Part of a small language model's weights: 4224 steps.
MLP neurons of a small language model. Each row is named by its layer, matrix (gate and up: input weights) and neuron, and shows model dimensions 32-159. Each number is 50 + 10 x the weight over its row's rms, rounded and kept within 0 to 99. A neuron's up and down rows have the sign that makes its largest values positive.
Before each neuron's rows, "fires after" lists the tokens most often just before its 100 highest values on Wikipedia text that the model never trained on.

fires after: "\n\n", "ulu"
L2.gate181:43 53 55 57 51 43 41 44 45 49 45 28 38 52 58 69 51 45 46 41 44 61 52 50 54 47 51 59 57 43 63 49 54 57 39 60 50 56 51 40 43 47 59 61 54 64 50 48 47 41 42 34 59 29 56 52 34 59 47 48 56 40 29 35 52 58 49 48 43 56 42 40 51 46 35 39 46 40 26 56 53 58 47 43 61 60 53 66 51 57 49 39 45 53 54 62 48 48 54 24 50 31 42 60 60 55 70 56 53 71 64 55 27 52 67 63 36 64 61 45 59 53 58 61 54 65 58 34
L2.up181:44 45 46 53 49 28 52 55 44 58 53 58 54 54 61 54 65 47 62 44 21 54 51 55 56 31 44 54 49 31 58 69 42 68 38 49 61 46 43 63 46 29 56 52 36 57 54 46 43 42 49 59 36 52 46 38 45 48 44 45 58 39 54 50 53 66 54 55 61 35 47 36 65 60 64 42 57 59 43 62 57 55 41 65 60 68 45 57 62 55 64 40 63 25 58 54 51 42 41 27 50 51 65 47 62 55 63 51 43 60 60 47 35 29 34 54 63 47 45 55 49 62 56 57 54 66 45 53

fires after: "="
L5.gate318:44 46 53 38 39 62 51 75 54 48 60 49 64 54 37 56 63 44 48 39 56 66 54 67 45 41 48 49 63 23 58 52 50 49 49 50 46 43 30 36 45 54 64 53 71 53 56 61 46 19 44 49 53 41 63 67 64 52 31 53 49 67 49 59 58 59 73 48 50 40 48 67 46 40 59 59 57 52 65 41 31 36 50 53 59 44 46 50 40 50 39 46 62 51 57 53 35 41 68 55 55 49 56 54 54 56 43 66 54 43 50 79 46 53 62 51 43 46 56 52 44 60 46 49 41 59 53 49
L5.up318:71 46 50 58 42 53 53 38 58 49 58 51 44 61 47 62 56 33 68 46 40 66 60 31 39 57 61 50 44 42 43 55 53 69 60 63 48 50 43 65 32 64 42 58 55 38 51 42 45 56 58 50 37 47 51 45 34 55 49 58 60 54 68 47 45 56 54 62 57 50 67 43 53 54 42 54 57 29 38 37 65 69 39 44 49 62 52 78 36 47 49 63 46 52 39 54 39 51 29 46 39 56 57 57 66 73 61 66 42 56 52 61 49 44 27 41 59 50 54 48 52 55 48 37 51 58 52 58

fires after: "\n", ")"
L2.gate436:31 66 37 42 70 49 56 44 54 55 45 46 51 64 47 26 59 42 42 56 44 25 40 49 59 51 24 47 73 52 46 47 55 51 42 60 61 48 56 45 43 58 42 39 37 41 64 61 56 63 43 66 57 72 34 59 71 51 32 67 47 41 59 44 62 50 46 51 57 42 37 35 47 55 47 37 52 46 65 63 43 62 55 54 51 66 50 46 52 49 33 57 43 36 40 58 40 36 35 56 37 72 45 55 41 56 56 48 39 43 53 44 43 36 55 50 48 54 40 48 48 52 41 48 39 42 43 37
L2.up436:38 44 36 50 65 29 45 55 54 54 45 43 63 61 59 36 66 37 36 50 46 33 40 51 53 50 45 50 52 53 29 50 52 52 27 36 68 43 49 34 45 49 42 47 39 45 60 56 69 51 50 67 65 58 48 37 59 39 56 75 40 43 33 48 51 56 31 50 40 64 46 49 61 65 38 20 52 53 52 62 45 61 56 38 38 62 37 36 61 41 39 52 45 40 56 62 52 46 41 56 42 56 49 56 39 46 43 48 48 58 33 41 47 41 40 63 59 37 49 48 46 41 60 69 38 57 49 45

fires after: "\n\n", "\n"
L5.gate84:55 55 43 58 55 74 49 46 74 32 60 50 48 46 62 41 57 60 69 51 39 62 59 46 56 30 51 51 59 36 47 50 45 67 57 73 49 50 64 42 56 62 51 35 43 50 43 33 45 56 45 49 58 59 34 57 45 54 66 37 48 53 56 30 46 47 46 51 66 56 65 52 43 42 38 47 50 47 34 34 54 63 46 54 44 33 37 35 51 68 69 54 49 55 56 46 65 48 41 28 51 51 67 53 31 37 53 52 53 52 39 49 49 57 64 53 30 52 35 59 60 41 55 47 49 49 72 61
L5.up84:63 58 69 65 51 60 45 62 41 40 56 60 42 38 70 59 42 44 66 50 41 37 51 44 43 58 44 69 57 58 50 54 31 47 47 51 52 43 26 49 50 48 55 35 33 54 38 44 50 40 55 55 42 49 64 51 46 60 44 46 27 57 48 44 53 70 68 41 57 52 23 52 43 60 54 40 51 73 37 38 62 61 52 70 52 52 63 58 44 56 65 40 50 40 35 49 37 78 62 51 59 56 54 59 55 55 62 36 40 62 49 40 59 58 48 43 71 50 48 57 41 43 50 50 49 47 30 53

fires after: "="
L3.gate444:64 50 42 42 51 48 35 28 58 42 65 58 56 62 53 44 40 61 56 49 56 80 44 49 47 59 69 54 53 58 55 61 70 61 40 46 56 52 63 38 67 52 61 55 38 48 61 62 51 61 52 51 51 55 41 34 54 48 55 50 45 48 59 60 51 48 48 52 59 45 44 49 18 44 72 43 51 60 62 54 63 51 36 39 67 49 36 45 41 47 54 52 45 51 76 39 53 75 52 53 45 50 54 49 56 42 46 30 56 38 56 42 55 59 48 51 43 53 42 62 42 47 46 47 60 56 35 51
L3.up444:68 37 49 54 44 60 57 28 50 37 52 43 45 55 56 28 76 48 62 52 59 61 58 76 44 50 55 34 49 64 61 68 35 57 44 48 67 56 67 42 59 51 30 55 36 45 56 60 48 46 40 48 50 64 57 37 56 45 59 57 41 47 51 45 43 59 33 49 52 60 42 44 46 60 61 38 38 32 49 49 48 50 31 44 63 48 41 54 44 52 43 49 48 60 56 42 48 74 37 72 60 55 43 50 53 40 70 29 52 53 57 59 45 47 46 52 48 50 33 58 49 51 52 63 47 58 56 49

fires after: "\n", ")"
L2.gate315:48 41 43 35 42 34 57 51 33 55 40 61 52 50 58 50 63 51 59 55 25 41 56 61 79 54 56 37 51 62 39 41 43 56 47 38 44 36 58 56 55 54 55 44 50 54 51 62 67 41 30 63 55 60 60 35 55 50 32 50 46 53 45 55 40 60 43 48 43 56 37 26 58 43 54 46 45 54 54 58 42 54 32 37 43 62 46 48 50 50 40 51 41 32 70 63 38 36 35 55 40 62 51 41 49 54 42 42 43 66 45 37 54 40 55 40 50 37 49 54 39 41 60 56 38 59 59 55
L2.up315:36 39 35 43 62 34 43 57 42 53 49 43 37 59 46 48 62 54 57 61 46 32 77 48 67 57 47 38 49 53 46 48 43 65 41 38 44 35 43 45 43 63 42 46 52 55 66 55 45 56 54 70 54 50 53 40 62 66 28 66 57 44 34 49 54 43 44 40 60 60 48 43 64 51 48 47 39 47 54 61 44 49 39 47 42 64 46 38 46 19 41 51 37 44 51 50 29 64 33 51 40 54 30 60 49 39 60 40 47 50 39 45 59 48 39 62 41 52 46 58 49 46 51 56 25 57 68 53

fires after: "=", " had", " with"
L5.gate358:53 58 43 47 41 33 53 62 55 50 55 69 64 52 47 40 35 49 11 55 35 57 43 57 46 48 45 34 47 41 44 46 71 47 54 40 55 60 47 54 54 45 54 59 56 69 53 67 65 56 59 49 60 49 35 30 52 55 42 61 42 41 39 45 61 68 49 65 54 48 58 35 45 49 63 33 47 35 45 52 43 45 58 62 53 44 53 33 46 58 47 47 37 43 55 59 39 58 46 64 65 52 43 38 33 50 57 41 59 49 53 53 63 71 48 62 42 49 47 80 57 46 36 39 52 39 53 53
L5.up358:28 56 64 37 54 43 67 69 42 45 64 61 41 61 53 56 39 58 46 58 46 72 50 46 67 67 50 45 42 55 63 44 55 58 40 45 59 58 38 46 33 61 56 43 70 61 55 69 49 49 35 47 48 43 70 30 53 57 38 49 44 45 44 47 56 51 40 71 55 42 58 44 58 58 52 50 39 49 49 45 45 41 63 55 31 55 50 54 32 60 49 60 51 53 54 52 46 64 42 53 57 56 62 53 47 48 57 37 53 55 42 51 61 55 49 50 34 56 47 51 51 57 36 55 55 55 44 76

fires after: "\n\n", " Ja", " Bar"
L3.gate179:55 53 53 59 53 43 48 48 40 27 50 49 53 48 64 53 47 39 56 51 53 53 53 47 59 59 40 56 62 25 47 57 66 47 38 57 50 44 49 30 71 41 47 43 47 48 55 42 50 39 44 44 54 35 46 59 53 64 66 45 49 43 54 27 48 58 44 57 58 32 57 56 58 49 32 48 45 59 55 30 38 46 50 51 40 41 33 54 54 52 64 41 57 39 61 62 48 70 45 44 70 47 43 37 56 47 53 67 43 60 57 64 66 45 62 49 42 56 47 60 72 60 36 59 49 53 39 55
L3.up179:72 45 58 45 26 58 44 61 41 59 45 38 48 52 65 47 60 48 37 43 41 52 51 47 57 59 52 52 63 48 57 61 65 62 53 53 60 59 56 36 41 41 40 56 54 60 58 81 38 30 52 53 67 43 52 42 53 57 51 54 55 21 40 35 50 62 62 57 67 35 51 49 49 51 48 39 41 47 41 46 50 33 55 53 58 65 62 35 57 51 48 30 44 52 54 46 39 58 38 40 57 70 49 51 52 57 59 53 47 44 59 54 53 29 37 53 30 33 54 45 50 62 54 65 27 63 49 47

fires after: "\n", "va", ")"
L2.gate53:42 53 32 40 60 28 35 48 58 56 57 49 47 78 57 35 69 39 52 65 53 43 44 64 65 54 51 53 47 71 44 49 47 60 44 47 38 51 43 24 42 60 39 44 62 40 62 50 52 50 52 55 36 44 56 43 44 73 56 53 55 52 50 42 61 53 44 47 63 63 41 59 55 50 58 39 68 63 58 48 55 51 42 39 64 48 39 47 51 53 56 47 44 56 52 49 31 54 39 52 36 53 27 46 40 40 46 50 51 49 35 62 47 38 51 61 54 39 45 63 36 42 77 61 44 62 49 49
L2.up53:47 55 38 33 56 52 28 40 48 39 69 40 44 60 45 62 51 56 43 49 50 43 61 46 69 58 50 66 47 63 50 44 63 55 47 53 54 39 54 57 49 51 41 59 52 55 56 58 52 49 69 54 48 65 36 47 37 36 32 66 40 55 49 53 51 66 49 40 59 44 35 64 50 55 64 43 51 55 45 65 48 54 58 44 50 40 58 61 53 42 46 51 53 47 74 46 50 41 42 42 42 57 50 51 45 68 45 51 37 48 41 37 48 28 65 52 45 46 43 58 54 47 54 53 35 61 61 47

fires after: "="
L5.gate393:44 51 41 44 54 57 60 43 45 52 68 54 44 54 49 36 41 54 40 43 40 74 33 61 41 61 53 62 41 27 41 47 56 50 49 64 53 38 50 35 59 60 63 49 52 31 49 53 80 40 49 56 51 28 49 26 41 62 57 52 48 66 41 54 43 60 66 48 63 53 49 43 31 37 41 48 41 36 58 60 45 60 52 69 71 43 53 47 57 45 48 52 63 52 64 51 49 34 55 58 51 67 44 36 52 61 57 51 49 58 65 45 59 60 51 54 45 51 45 53 59 56 48 52 45 51 57 68
L5.up393:62 35 43 57 44 56 65 62 47 35 70 56 38 53 40 58 59 46 54 43 38 60 64 62 38 58 57 54 54 40 56 52 54 41 56 59 55 49 35 39 58 57 49 23 70 52 50 58 51 42 49 54 50 55 58 32 59 59 56 39 58 70 32 52 45 59 44 52 53 59 59 31 41 56 41 47 48 57 66 41 65 60 40 67 43 67 59 66 62 60 34 63 56 49 50 38 48 69 63 38 39 45 38 60 68 42 49 44 58 44 39 44 46 56 45 47 42 52 47 72 62 56 50 58 41 44 34 54

fires after: "=", "\n", " (", " /", " Team"
L9.gate375:42 46 48 36 59 58 58 51 48 45 41 45 59 47 36 60 46 41 30 34 50 60 69 51 50 48 45 61 62 51 64 46 61 40 66 53 62 67 49 53 41 57 64 45 53 37 49 48 51 42 42 67 31 36 60 42 55 57 54 59 50 38 49 47 28 52 43 31 70 47 42 44 60 50 28 58 53 49 56 69 45 69 63 64 63 40 49 48 56 48 42 48 45 31 59 49 58 57 58 44 53 54 46 59 57 53 53 40 61 43 58 46 44 48 66 57 41 39 64 79 49 54 47 49 54 45 34 63
L9.up375:53 56 64 31 57 34 76 33 43 53 57 44 40 51 33 37 53 43 57 44 46 51 34 52 45 52 53 46 42 44 66 52 54 32 52 49 33 33 48 33 54 45 56 53 40 36 38 52 46 41 46 57 65 65 46 46 59 55 63 28 49 62 64 46 49 58 46 52 43 55 30 30 44 58 58 53 49 64 47 50 62 66 55 63 31 60 47 52 48 55 54 55 59 47 43 63 55 43 41 21 37 50 45 66 62 34 54 46 44 66 44 55 69 30 40 43 55 43 48 48 50 38 50 50 53 39 43 43

fires after: "\n\n", " pers", " north", " west"
L3.gate429:63 51 56 60 51 53 35 57 55 47 64 44 56 56 59 45 56 64 62 36 28 51 42 47 47 47 58 57 64 47 40 59 77 44 39 61 52 53 40 52 55 57 48 72 38 54 56 52 53 45 48 53 48 50 49 40 45 52 48 63 42 45 42 53 48 53 58 50 36 52 61 45 44 31 44 47 50 51 58 52 53 33 54 44 62 34 42 60 32 56 72 38 50 56 47 62 52 65 49 54 37 50 41 54 61 33 57 46 53 72 56 42 42 27 48 54 55 54 53 61 55 46 58 57 59 44 44 41
L3.up429:72 50 49 46 44 38 37 39 66 51 64 43 35 43 39 52 52 69 57 48 47 38 53 48 50 41 54 63 44 64 46 44 43 38 51 59 55 46 36 49 35 53 58 56 56 46 45 68 40 35 43 54 46 28 65 41 55 46 60 49 45 28 49 46 63 60 47 36 46 41 64 56 45 47 52 59 50 44 41 57 38 64 40 46 66 45 54 26 53 51 55 38 54 61 47 47 42 54 40 35 51 42 47 60 61 50 68 31 55 66 43 53 57 65 45 63 39 41 50 57 63 31 48 60 55 63 49 48